Weights of a small transformer language model.
Size: width 512, 4 heads of 128, MLP 2048 GELU, 73.7M parameters.
MLP neurons of a small language model. Each row is named by its layer, matrix (up: input weights) and neuron, and shows model dimensions 32-127. Each number is 128 + 24 x the weight over its row's rms, rounded and kept within 0 to 255. Numbers have three digits each.
A block is one neuron, or neurons of one layer that tend to fire together. After each block is what it responds to, as a language model described it from the Wikipedia text at the highest values.

L2.up129:156140137117112143145092116118155158091128109102123106144096102135098130169122140129163186125124114160150114139121147090095091161152145159120150168164091092134134143136097166100175150100132133071150080120099106132119126175087138149152160135105079122138125142087141147133147144096114099215
L2.up250:108125130126106146141165091114130156112144109127145127071127107159153156129144159122139157092115114135106120157143138167104143118153134106135102087077104115133140113146131134125097117117065134157136042135132138133156118146100102139148144134127123138136151118181104126143117146154124108138
L2.up278:144114108103124107128109149167115154107116126109098137130099094110101157141148179095155156113128149150165139109131129124126119163115130120158120138182158136139144090200119109062168137127135106116109139140113112096105147127118138149135150129155097158113145100149169095147139177142080105153
L2.up456:125144094165168110144120099128067147129113105085146142150103099129139131098148110097137144127077103110145145125112154148112113135157104154113147107107151144105110136123129160136117095080122151156130119168147112098134078115163143158125147195174118136114166121162132100149147141135146104190
L2.up511:136189154133134124117120153117102143103113157131141129109084093153141109121164130101131164143131150110171101087136133121100123135159115087099126111084141130140136121164154135169113137148138147112149120122136126137131147082132118111127074163120107153106138116130113082097100170084145111141
L2.up564:156143101152115164120137131106085147152164122100150173167137106126127153113139144087140113116117118155115111101124183117102121107131101136116115167126155154138132141114107111103117116136138132052144115118097127159119111125118105152152155150118127131114134120168097135136153086123154141162
L2.up730:119108137115096133112106154136106116123160099141113131140133091130123137125133094123117117121102151121146096115134113105091157099114129075144110134149123127135116094121138156113088148127187122132097133111125117124060133136107108116180162129126117120156130122130118081120138156098136124110
L2.up944:115134128118150172127138167114153146098187093122116164139119121117144138161149105118144174156122134111164120152155121106134132128154103077114112176125165129102180134118097173153140150155154131148118103125140117137124131078113183110125134113092127111154144141123144119108107169136090112148
L2.up968:129164149160107117152077107130137130139146130124119122175109107108103130160139081131101152169112165093126105100085131109132150115109150100096167108130131151133119096119116151098126146126174075148125146156124135194078119125106092128139118163153104152118127144146161152113106142102108153092
L2.up1013:122097064134140145129090116134062141138120138091113133119087098125175131098083120165163179153135148114111125139115122134143129152138154127115138117148137146128126131142136144114122128159129100112142122185118128185088071195113095156134148148091129140167146125110169146136181110127140123123
L2.up1197:185101157117101139106103102090147116109126131097103132148148121113122199126106109129138137113121138122089111171125152132073134131174150147164149103099157138084154122156171160125115149106084102070156145113131100144112133101094094110131154189160107140158150156111143111105146181128109111196
L2.up1342:148137112120146119149088143130118102106128116081122164114142128100095113157122123140121183177084104129139127109116169089078143126139152134129119102138123126145104122077157127100134140137146137114129142144109099146155161094161124101101153155129086182155137117127147090143158182128106154107
L2.up1378:168133109124133155163125166118047135101129082112131159118119108073128099118138156119167145149108113161113147117114082121106103161124127158131182100124176114108110115095082128108144138102108154074153101097127121128162103173124120097109097190134100130137148125181150122150093136152128119154
L2.up1469:137109163105118121123165141093077147130149079115127126142140137134108151134094114161148160124140109113107152125148113161118134119156112118111127131167118121149097105110092174149190138121145102152100106113137120170134084130110110159161123161132130117146112136119101098110142153111113106128
L2.up1876:135127096113127116141104093137129135147165115079172150142144106171123094140119146145138116149153138104174173150102120151115133153122111114143095119115110161096103107107085134109118136096099138127131126111092138149125092167160151128134143093117091110120149138116129120132138170120102114144
L2.up1948:084114127148103134145116142115136140124151103098112127154110081125110117138141155091073146125087119168114087134102148107128129155126141097169129129121177092111151136134147128126131091101148083072133133114140132158081183121091094140177146162170133141127138139153135111109155141126113132153
Description: Final piece of split names. Last subword piece of a multi-token proper name or word, such as -er in Masser, Metro-Goldwyn-Mayer, Holdener, or -ly in Tillymoss.

L8.up142:106135152138125124161115115112082086099099149153099131158140116100116107137131181165134139176110123111146201134149154113084123136100157152143084125124170121120108118118123135086097113081143144104167149100085128109106103179148133152122143155142077177102177097161142075148090104150123117156
L8.up373:141113082094089128084099120099123117131124126098115161183147132128108125161129152135137137139109178137123140103114123137131132153111131115152139108100117128177133111111187123100114120119135151127131109115141113131129113128134136139127135136102151113146085114159139109134102098152119159167
L8.up1873:141092091110129159128161087087133097110171151104094129163151181126097129134176123128156141124120138132121139118118150130166099125150135110140135065094130152119155121125138142119100106145115118104144117169131119127124146078103143115137177136150151150113128121140140146124117143117113114143
L8.up1964:139170113106103178134174145144173120137129153107095119136171133118115122123145142129092113110114176111150128094127089153104133102111113091126141125107183121156118088171130147159133155116117109145139146143090125154062078117151117114153141111133111097104098163164138111103131094136129095150
Description: Foreign proper-name endings. Final word-pieces of multi-token proper names, mostly Arabic, Persian, Turkic and Central Asian (Rabi'ah, Ghazni, Shamasdin), plus second words of names (Seoul Dynasty, Pliny the Elder).

L2.up68:149154142170118139179109141135170142166142133099089078161145145109100135159148116162143098133161143151101095123154132121142121118138114127102130121123125126109127106123132165085140135128088151147121134157128097139145113120135157146164138124118087068091113136147111148121049162126130140177
L2.up248:130106143133165124184162127110168162139122154098131143180126098149111164109130140149148151139146104118120138131131135127110124147131109175157111170127122099141145127154116135109101115124130182121155093157111127089116066156124141122130148158165127126173151133145133131154140126173137120138
L2.up397:164103139135111123147125098139146186115118137132152124133094151168118138080121112106166121136118082113133101081088123139131172153116121119115184125095165093116132147094130097147139109123126102138132133102079141175122137121135096121156128122097124106136155139148132103131136146157073181108
L2.up442:166138050131148164140103163141166121090148145121113148127112058141106103131118139123073100151119114154152123121118100144110132098112160151145164101116118102109096064101170148146114115081139101136136096134147088162145103128130113134131131150138139135144095125131141101152134134142077150160
L2.up466:147108160085153088078130141143135135118129127142139177157121122117128152124109129094132105130099165180113065109105118150148104156109112112144145127127093167129146149133137122151143154131102151131127134090127079166140119135112140138131140130080117135116152113145123108120127132118106157112
L2.up468:154150082136163128135125133062134143070140115139134131095100136151145108151168140122141118133146109164092110124115122103147113123149135114131109152107127145126116097146121155111139136093129156131119144156128109122128095130128170151122157117138148153124124129130115088114115186135161108109
L2.up793:129134130134087146125182144111164142119157110123146151115078076130141121148159134124109181130131109085108106160146127147139124125163120136085173113137085146143167139125158129193090124092128103122141091151095123085111138104126144116109107131095138134132175147107186132113118125160153100183
L2.up1071:173151076111104089163130146110136148100172148105155136128084117149145117120144156093159127145114121105158076146086121080109174091078142100145123133145097128110152111123110159149154139115147098119076110136096096088149167125138161111149166118124115140111126120124149133112089173130139127157
L2.up1155:156116076123130142145148132123143135119110172130143124105084111144141099102171135113134113159148122098101115114180116139139139135125144124139113162111082086161159110127159163161078130089115076147145085136119130150118076165123116167134167139174131081146105152154115150085119149163123138192
L2.up1169:114119103131100132166095121142117112103142137093127144109116121114133103119143089182110123157126129119105120121093150138123094131138145147133142129097095103121113126132102137108148131105129125097133163120127161175152124162133110111146104102135150117101103149124139132086138137110091151147
L2.up1274:149104101185106135153117129138105100096156128123130160108111127143113123110092133164115141135115136160137130113138109157143154097141125090142144145107080110169114108135114148110135126103122094124100112156121146132146123148125144115094136093107146099161053123088117126109076186128106187083
L2.up1374:138155086143118115114096115112129164088130137081156164144142103173090090154129110133132176140131094116142144174101140163120168126131116121120078098154072120159128110115164153109161134121130113101111181151126072142132094174123151145107114179168146143122125154146145084101129141114114124126
L2.up1427:131119080134128162143109115112131116121124111097085156105108146125124097144131133116108118130110127163135150125139123155111146065141157179104131152109119142126089129131122143155153128124120104135108129110088094141177150132115128139138091107108151106158113123142182166121164128153147153134
L2.up1709:161144118162136147114151154139149109114171143120165132116089132110143139156175156096141126173065124124139133138130119138138170116129110134162150121123111162151146088080156097155122118126111106119137125151123145135141133161095147115093152132121137090131127136132097099099136129130167149114
L2.up2019:129123096135103164074165122106092123114103173133133149142095078075116121157127131163129111119116115111125076085182090154186123165115148137134125118136104128119096111145182144096118087163166153125108150096136133159118142154138102131113096131152134132115118121125185135136098143099133155119
L2.up2027:122148068114149098134109091140123153125112100122131113138068103172148130134149171149154112136145112128083134114149091097107124150100110110126142115118109167162113132149132113110081149103145119142147129147080159111090142106070151084076122165142147120113150095140144087149098155144104145105
Description: Change-of-state verbs. Verbs and nouns of change in amount or state, often the inflection ending, such as increase, reduced, changing, halted, extends, shut down.

L2.up254:131116128111133134121116121137118158158128151111121091155141145140086126095144125119116108118137122120095113139134128113149117102098122150137128186127159115133082113117128078176126108148105089133155109106045170146133106136177094131144126144147162112149096139124094130111139142108141162105
L2.up426:139134141080129140111098171154112137079161111124122119121091136127153106134110117099131138125121123190153136088143130138153124135103125093112158121125161096113115091092173107072127143144137107131161112100134097159146157137132105150102142127115137101084116093101147145111154111100124125142
L2.up616:131149160124065075149100112109133148111128057123138159106121122127108147107110143118159105116142123124132164145108133146170146165174111123122100084122108128189094127145143095129104149140116134113136120151150113154133140102106120109133119127104133100162145090143124128142101148141083137106
L2.up808:103142087122138149091106121108142146132095121156142127149146144127143154138119136118120149132115179115131112170148115162145157107149130126111145151093155104108118142161113083120118159106123134151080137186155160124149146123147112133099144136116130139141087134069128113113124106121126111071
L2.up874:096176070130154119087117137142109117129115123099149158210142142150158121141113154164113091154126132157170090114117115069155107148115126132133132141110105153178079111104109145124102125115109134138105140137154179156108086122102138134135176136116152124120097124118128129129158139138099110107
L2.up992:143100133143117107144140133103132095106107168136119126149165093109146136142107129195126155127115118117144111086114122170149113150135162136138139094104135130103128117150122118085109127128120147127134118107111161142149120158129130096121159088125099176113088138120115108102113097113106129154
L2.up1073:133098088123155139094116160130137147124145116119121123148125130137141126121098133111138171155120130123087128111147116135123114147126170171109123186105139110126135126126131126117107131093118161140127106141140107088135147161100145056133133148130133152151111108123117141128120130112114151111
L2.up1327:109104135111129130096153130144150112077095164101126110144103077130129124129129124126094113154126121152144141091095115133141154200096148163114109113100153146090113128119130126150121074104077113113156113158168095105120143131121124154137149100150191110101096121094125141108079124133122096142
L2.up1351:129142104103095116166132150123182126113162139126140088150135088137096184182103152101148120137117131119111136106101113123158117178127138154171068108154175140123136129132101110094106133141176120128121087173111090098130158148117131097120129155168151166163154135137183147115128146113110120088
L2.up1417:173133113082105122164057130127140151128114113140106137093118191118091139113159147065112151127105132133138118150151132128144116100159119162124108122140175145157112108129117086134120126151100101122139084097169154157156184132162104111098114122134178116141089174136139082075117129128125168101
L2.up1489:118154136109131118149155115131162139108119098151157169117117095119120151142116158062157142132074084117108127131130124082106116109081080131137151125101186158124130138109123112113081193170170132118116119155130126128137139138149150082099139191167129114114146125125147121145147149146136137091
L2.up1647:158107163124055127105154134143160137124093120139134139112144094136151124157125136125181130133122139101128135148111139189186129134145107147172140060125148146133105124119112050144128121120157117109129146112087089175117118157097122141124148117135119082106138110092143109089119129153139177099
L2.up1727:152123107120124142146126123152147109133121168086142130120155101140133100132139141088092147120147124106093145118096100146124148185125115095120138115087116143116118109136111116166127107167142118098138132103142140097084124080111114091128108089115136163180124123109105108127097123118112082121
L2.up1889:158134105127143096145104149160154128121147107141127184153129106105111125101107129083194154160097157111126150136132122115138105085108119133084146120106168092118107133125126078134117081119115143126153145112169127121107167123153148105173122121140107125108096158165120101126110101138104172070
L2.up1928:117125137091149143128115128133133133107140131060164181121081147164153090090112122146096118142110096081102146109140104150170140127102111173149148138158088133101111124119115121130087130122142118142121134108139138077124125108092120123102139157153160177157171177175126124102107154118102153106
L2.up1991:114124139146115112104155125102146140145117124145109150178126123154106122154090108130109151096114119082115162155124115134125146112130111080125112146081120113147161123130202097132141090143134142144119095144105073111160120117131133107159146128148158083170150160101089112140119110158124109139
Description: Opening word after parenthesis. First word inside an opening parenthesis or quote, mainly born or age in biography leads like (born 1997), (age 48); also markdown table separator rows.

L8.up76:153130134110150108122162154110178119164148106125130135174134101150110147131135157143137132115117141123116114173099151103137139136089124184156144110116146150133142144154149120110138108130106147102165136099119153109150143190128131121106123151155114132153098109149091132139144182104122124130
L8.up871:096155130140153088138120145145164125168165113123106177151170121158123133130139143132130141139136175122120140161098115118108093124096122128154148143119137144119167147152130161105134107152130123169148120098125099109114111128127092104113128148161119133150098105117103126174133179116111157139
L8.up1053:133146160107119119104159130087128127125168138142129114172123131135112179100091121126097132150113111137104130142113120101171098126124113148122090121095140126123117121178082118106162145104115130092118117119154128110137142147138108155144107138133112162114143157117093109154166151150108152117
L8.up2027:137113126153136130145148153128134118166132100123138159164117138176160156127146148094184117102126181120125114125142114120132154134084129149117111131126126131118167137164125128137136126103135157130164150189147171066117119195144140134101126099140128137102105098142145176165153115084110123092
Description: Main verbs before objects. Transitive main verbs (or their -s/-ing ending) right after a subject, "to", or "who/which", before the object, e.g. draw, replace, conveys.

L6.up1210:145115094151097130118091132129080110117182151115147133140177099121167100134125144109135106132135065190135154124089115169131141178135124147141169101122139115140103148085164150100152102107096181140122108111124145155125141139148180148118120105175121096180129109121118097141175124127129131134
Description: Mid-word continuation fragments. Word pieces inside or starting a split word, often after a prefix, hyphen, quote or parenthesis, e.g. in-op-portune, in-ex-orable, chau-ffeuring.

L8.up659:121167136112133116129123113081107179162132088089166150108145126114157140127095116153153168164106149129152127106141127127116069121117124097077158123080165140102079143081108143139147110098157160115122096094126124112143104127098128116154119136127165131104115127172138114191092107104167172119
L8.up715:097136130139138160106123150100087124140159161146172138148096145121143146163119124102119150200135132171111103128126120138138137097112118109123096117091118144143074109100091133151114134123168131140115139095104115154109135114129151149165127161138147144124124123096156124131157154116161149153
L8.up883:142175085123110123092133121098090132140125158130173143126132133141141133143112099121159158111151131149154113134133094116117098145125150116123096127114082143154111103152135109110148131133137160116137111111113113145150163171145176130139145160115124117143094119137135126135091143092150120098
L8.up1898:169138173156117106147104079125088165155135106089125138144111123115142146156105083177108118151156126133079123139102139137148111125107118110133108149137095156150113157132069124147119125093160127116127069116135121132143189155094148096131120180158147110119112137159113111163127112103136108134
Description: Foreign title word pieces. Word pieces in the middle of quoted or italic titles and names, often non-English phrases, such as de in Por el amor de amar, Reise, Wählergemeinschaft.

L8.up97:164137114136165129113146149128170104153172108151124094113103166100167124109127130113115136093125140121127145146130121158177126119074181148096089115126121101143126113101177138152086092142150102168135149157104117140138130142138132149121108173131098120151150097131133105118127125127089136149
L8.up361:188120124128123124130133162154121144119113127143151119110217106123126114180126127091174095086122091144137093114110110140080093121123074119121119172128139138145148117160106135162140128122143094141129137131147105121125109113111101140088140140150157147142097115160082088058107165124087130143
L8.up1632:118129171150105112112134098111119126126102109124097123109123152155090152111147140064111160109115109142100139150145166125140157092161143190135124125158140116165122082119123131131155139106114132139157129120114087199119136143104127094106073138159121135157167131122110127134101135144129091140
L8.up1927:141065103116112129122131121110172114136140121152107068135109110133149123116104119106139140141170139151130137105142152135158138098149119146135116154127136114156150153096137140128101119200134138169151060150133089145118141148132040134102124126140142109134139164149138114131117114110110144150
Description: Biographical/event prepositions. Prepositions after an event or role word in biographical and historical prose, mostly "on" before a date, also "in", "of", "born": took office on, member of, Best Actor in.

L8.up185:174139153119142159101093139106148151138103140149120102121175130113097158139144143144114098132157129144151134096108150131083115116131132147144108133119173089128153149088159107143115132141132111117150158105130111105137144120096103139111126146116138135158096142129110105103117162119132137118
L8.up856:118124149109069175094126136115118136128125138160110130135128104109073152110138162115143133136142153110154148157101109162134098138113143129179138123104148132130169129140125138144164136078099169061136113090160129102106095145105110139109130196180194156143146159110119070162177166141111121085
L8.up1489:130109142123125135154141151170141081125132140120162154131110149116117166121106121097160143160139169165107113094127126107132131073151099105151135119131138140115113116114097087141140098132158125130093129115157111100137075155119138120168120141156137139124138122096130119117087117142144097162
L8.up1775:152159129105140146135157100136096156128126068203070110133120130109098112089117138119129054148136127090116150102107148178141131150114162153131114102157179074110097133121136149125108120173134142123138149118183082091109115122128139108118121132134179118126124120107129154157117117147133147105
Description: Number endings in tables. Final digit chunks of multi-digit numbers in wiki table cells right before a pipe (6,6-24, 44,-198); also some word-ending tokens in prose (activist, producer, -able).

L6.up1627:162148146120106101153114134169131160126144124123137114181079141089137084187119166089125122103152169126100174115178116125123125137124126163111159123113137141130148160091152110140131122115145120146118139129120145123107085082152164127113138134104145123156145100123123115103116098107151109102
Description: Number continuation pieces. Final digit groups of numbers after a comma or hyphen, mostly in table cells (vote counts, sales, coordinates, scores), such as 218,620, 48,512, 124–130; weaker on mid-word fragments like P-sychological and Per-spec-tives.

L2.up28:194127160165128112127140141115107137132176160086121158142118128108122135100130143103170129133169141145120130131135121141123116140115181112110114148130121132102158100158117156099108080152111137098145134112082135109124152084150123120126141111116118162147162122123104104133123112121173111181
L2.up62:147112140090115138142130132127147133112099145077100128131171104137082110119150099169151143126134131142160123151146104127105131130181143122153134117140119127107076101177124126115124110098109118089174118100096185187127129119109159091146180110137093156148144162153116162081133105117129145170
L2.up243:105176084139109136136100119134123117131092131145114100134111137097118084150130127134132108165147136109139127144095152120157115129101130138104126159133113121115130101150170166099118149089089140117129154118098153117071138128163135103158132108079129167124113127116109173093173073187119149126
L2.up489:094203131135153106136128104135089154147093105080137141083161107164115142118141130127112119133158125141137132153160126097172140120106124103151110141139180123086140122155140160103125158170112109113176098168115138136137112105134112121124084152103085143127141114145129115122101097139084161133
L2.up615:088189121125108201129144128131125087126094136142167170114145125174112159120128129137118099144184116136102098130129081122131135132152130132129153142119099114124104119135152110089148126126167129121133166136167106079132118139091151106108106091127125177117196133134090140156184121139132144106
L2.up812:167159133155125158153164126145111146123123153134106142125145136136114101121117177155128171122142144147134137134124108148093117151149115118113168125156116105139081108129128142118160116146084092096102123160141207172149119100115115131108150110149123156081171084091107096125159098133131154167
L2.up870:141158114160102132130105105130082138118156094105150121113121156095134042150109161110161145096119138171123131123150119126153155130096123119132129112138129126127154102175112099127101102135163140110114152134123119098094163151146160154195173094110111101099121118131139093132136080135165115163
L2.up911:113140126198109120132112139089150134131171138117123126081116150123160167111135176120137110133078200095129111112133108152133115114124121106143126145104136115107140129146118107107122098114096195073136104113145147123134126123114125115147132134180150149085145124149131128139170126164067123154
L2.up1251:111116128150145159126081152130086130160126154074145088092155121130135165123076172123126119100093137143146167159148127099101115148151105081124144111137079113137141139146080130130139136129095169117144128110118128130106167093146154127145129113124125115130144176146137114166145135134146109190
L2.up1301:116136162123123146107146112150078121124129094166163146138090082152119130131144135151150167131127147156120140162138103139106133106093137146086121102115127107131075131167177129164131101121105083088136096117095134096109139127104156147128149096101056086095143111136131158158128158140123124156
L2.up1350:156093120119113173116156116149120134137138152136107148161134157165107161097079160097135126142154123113120153126101142126090140109129106089148112100104119111145092080103137100125076119120124104081126106116076116110124106130122155081158124117150133164117110136113110097149151104138122121206
L2.up1401:143114100100120118136143132118117120125171135132133128158104086138116151136163112099140135138163135143119109112152134067120129149130073104123167125141135151118113086155120104130115131084147111118114099138153155189126104126097148102173169156146133140127114079162136124121115122129128160175
L2.up1452:146125151143100131135137114148114137133143117144095140103133152138142140100119136105146141113139134109107146137101108130117143143122119111107150155131117101145128095141125107132138127106083143074113131111137111122144141144129134138137101100158101114088161143135082127119168096090132117178
L2.up1517:166131138137115117147059149140100136092083179132117130107149104139072110128140102152151102100134132122129125119135128171126146124107112140119096164157111108133082139157106131114128154107120125107170107098097151157096167113135134137129140093114113124145106060124119132121110163132127136081
L2.up1571:156133144125135150126128111099092097184151124152091098134162093133120151139117142090093106164136115154103150145162140130113113119111126104139105152125109141135111145141111143139110109113139123077163079120115161136140107135120105140098134114115145136120156149125096148127158124139096091163
L2.up1695:134142174168135138072097086142118123107143144103115112100152140143135167113100162140167130119158141146113109129128129093093136107101156093116109132122133100133149100168151182103123090137134131079129080129123090142091118106114151136118125099141142125127154094144115128134139132143116162163
Description: Mid-word vowel fragments. Short vowel-led word pieces in the middle of split words, often foreign names or German compounds, e.g. Kho|it, Me|ach|um, Verme|er, A|on.

L6.up1484:117106121130107150163109078107112120142092098149102113152140124127145116140125148186077150127099107146121126159144149131132148142143175109143142116161184143126101137139057109116134104091118082123151115142097199171140163141120192116138129160153144120098107110104177145101148136141131113149
Description: Final pieces of proper names. Mid- or word-final subword pieces completing rare proper names, mostly people's surnames in lists and credits, e.g. R-ambo, Ko-ski, Abdul-Jabba-r.

L2.up103:134121131109104146090141158122117094094125145124143166149163124106082139131157113123147083123119150117124131139110105091112174130166127093150133155187136135099120110151146113138164115131165145092129083074131109081137121108150114131124090167111152131149135149122134145158114150130125131119
L2.up490:175122107102122120172157174097116101106153132130099141111143121107087085164161167074174153136107102149118122101155117093140107136119094155154124125109090166147180137182080157135160177059116132080171143120129123134107144095136127140174167102124149130138143119095134132089124140131137097160
L2.up732:144126101119132184173107146122109150119157133157153111120150180111097150084064132089153165117089118155103150126103141117076128165093123083121154132165100110116083120111101132134134154125094119123140109085079072152122108153126144125144126136094119140111141125114130098140152133070156110146
L2.up1077:170129103105112140093123109144141137138166100105124144171130138132115150154115120084151113124127149107104151084069089116108150169132168067124121127092142098136137130090148138143164105094086094152141105107108135141132094116089141134130160157127118067132106135130137139128149173128127100112
L2.up1194:092157130144130142092129125089163133105135091132132076126149127154123122115143094091147128158170116111087165142120107106137096139164143141130141145120129123125165156126157110122065158122129133084070124132128141091114119102136071145128142122181123120150135117107128097113160141119108133142
L2.up1233:135093078107100140118097097111089161133117131123127115137160174092147137135152109129159140116122104111100184103148096106127169107135155134128155154130086158105129147110091144102119128135146150107077109117109149108136126123153103136148166174147142142167159149184128117143114158132102146118
L2.up1272:146127144121093137127159173106128140147174171152150138120152136161178083055087092054149114123115125142140141129130105150136126138092139136120136148133101093182150109100117118138163108142112117119107131127110127135091117132152140108139108067112172056112125114143112113134151115133126133098
L2.up1287:126158157078125138151101110131167136110180151086123094166144145120121101118151135139128104107067129076129115133091112107145068117139118197111123155098126155172116134113137123090182136099147132126141132134134111105165148155140122136095076164148128107107124122104161071129137135129092111116
L2.up1380:153093164157157116147135139113123168144150111108095144160136088087129150132088144101126160111116154132073150118118118111109122145112119132157093122143159146133124154099139137118118121117122086136093129118121110122130147095128183161135097127148120169135127133128159090127129134128119128153
L2.up1385:178121060085119155165130157145152104081128146148131110141135129087127112110109182105103138123093169153103134107139146113129128172140093122127116100126106131106121148105187164100097129172135128099124084110156097128114157139107129117155083136141116137137144083166137135118144145106096176178
L2.up1394:117121157142100127142117122113102146094139113122128138162097104143127128138137104100169142101153145120111120098129108104137143181118150153133109151111112115126150102100142123157119134088112113126083119132107137137131135104114127150095160152134124110161087129123110123171101146137082143128
L2.up1396:070141141133126160141115148121156130107171153089126119153142133157114107133145165113171160125149124110150135105119146097119147125100161092089143153137136151113172107126127128184123109150074134088113125146114076125136147079140142133088115121142123114106130111123145126160109099108090068127
L2.up1737:074147153116109139150103179093133139105161106116146096117134074076112109163120140132163121139127120162144133129104120126125125122144119100145133127115145170133159133113132111099126135151115148123082138125123093145151147119089127123157116122151133127129120110137102166107141117071121152150
L2.up1767:117120151116130162117126175071126122134115128129133138114141112157149161100153107135173090149135101139140153150085121138114104135150123124156164146157095146109152144135094152138116112107121129099118129149139121053167137137101157114116202132164143134143139123090131115148090172123127112131
L2.up1788:171114109127124123117136118111106162107148136147122136165114139093131151144114088102151101152070177124134125085097129167129163157116128118133140165103140074068151123098118100101124119148109137084147120123118145136135111117143159090120164155126142050147114137093113122137126138135149084101
L2.up1978:122194138121168136102113117145139148155129113106114108115131146121125116115120182128124162120147110168103141153137119128117160111147155101147151138173107111106131114150129090074124110167083132113129113052174146108107081136150080110112104114120104152150095114136117086127167138091128166139
Description: Final piece of table entries. Final sub-word piece of a table cell's number or name just before the next cell bar, e.g. 4,'621', Tama'yo', 49.'00'.

L6.up1659:118143131144173112148135130125113167139148100085146087136106125143117109129135121126155120128135130141142136142100174121126148134126143151141141131111095133120138119148147105097102125140146115126112158131137145143091095157130085155092153120159129137106111128106164081140137125115136175072
Description: Passive participles and verbs. Main verbs just after an auxiliary, to, or not, mostly past participles or their -ed endings (played, sold, preserved, recreated), plus some "of" in titles.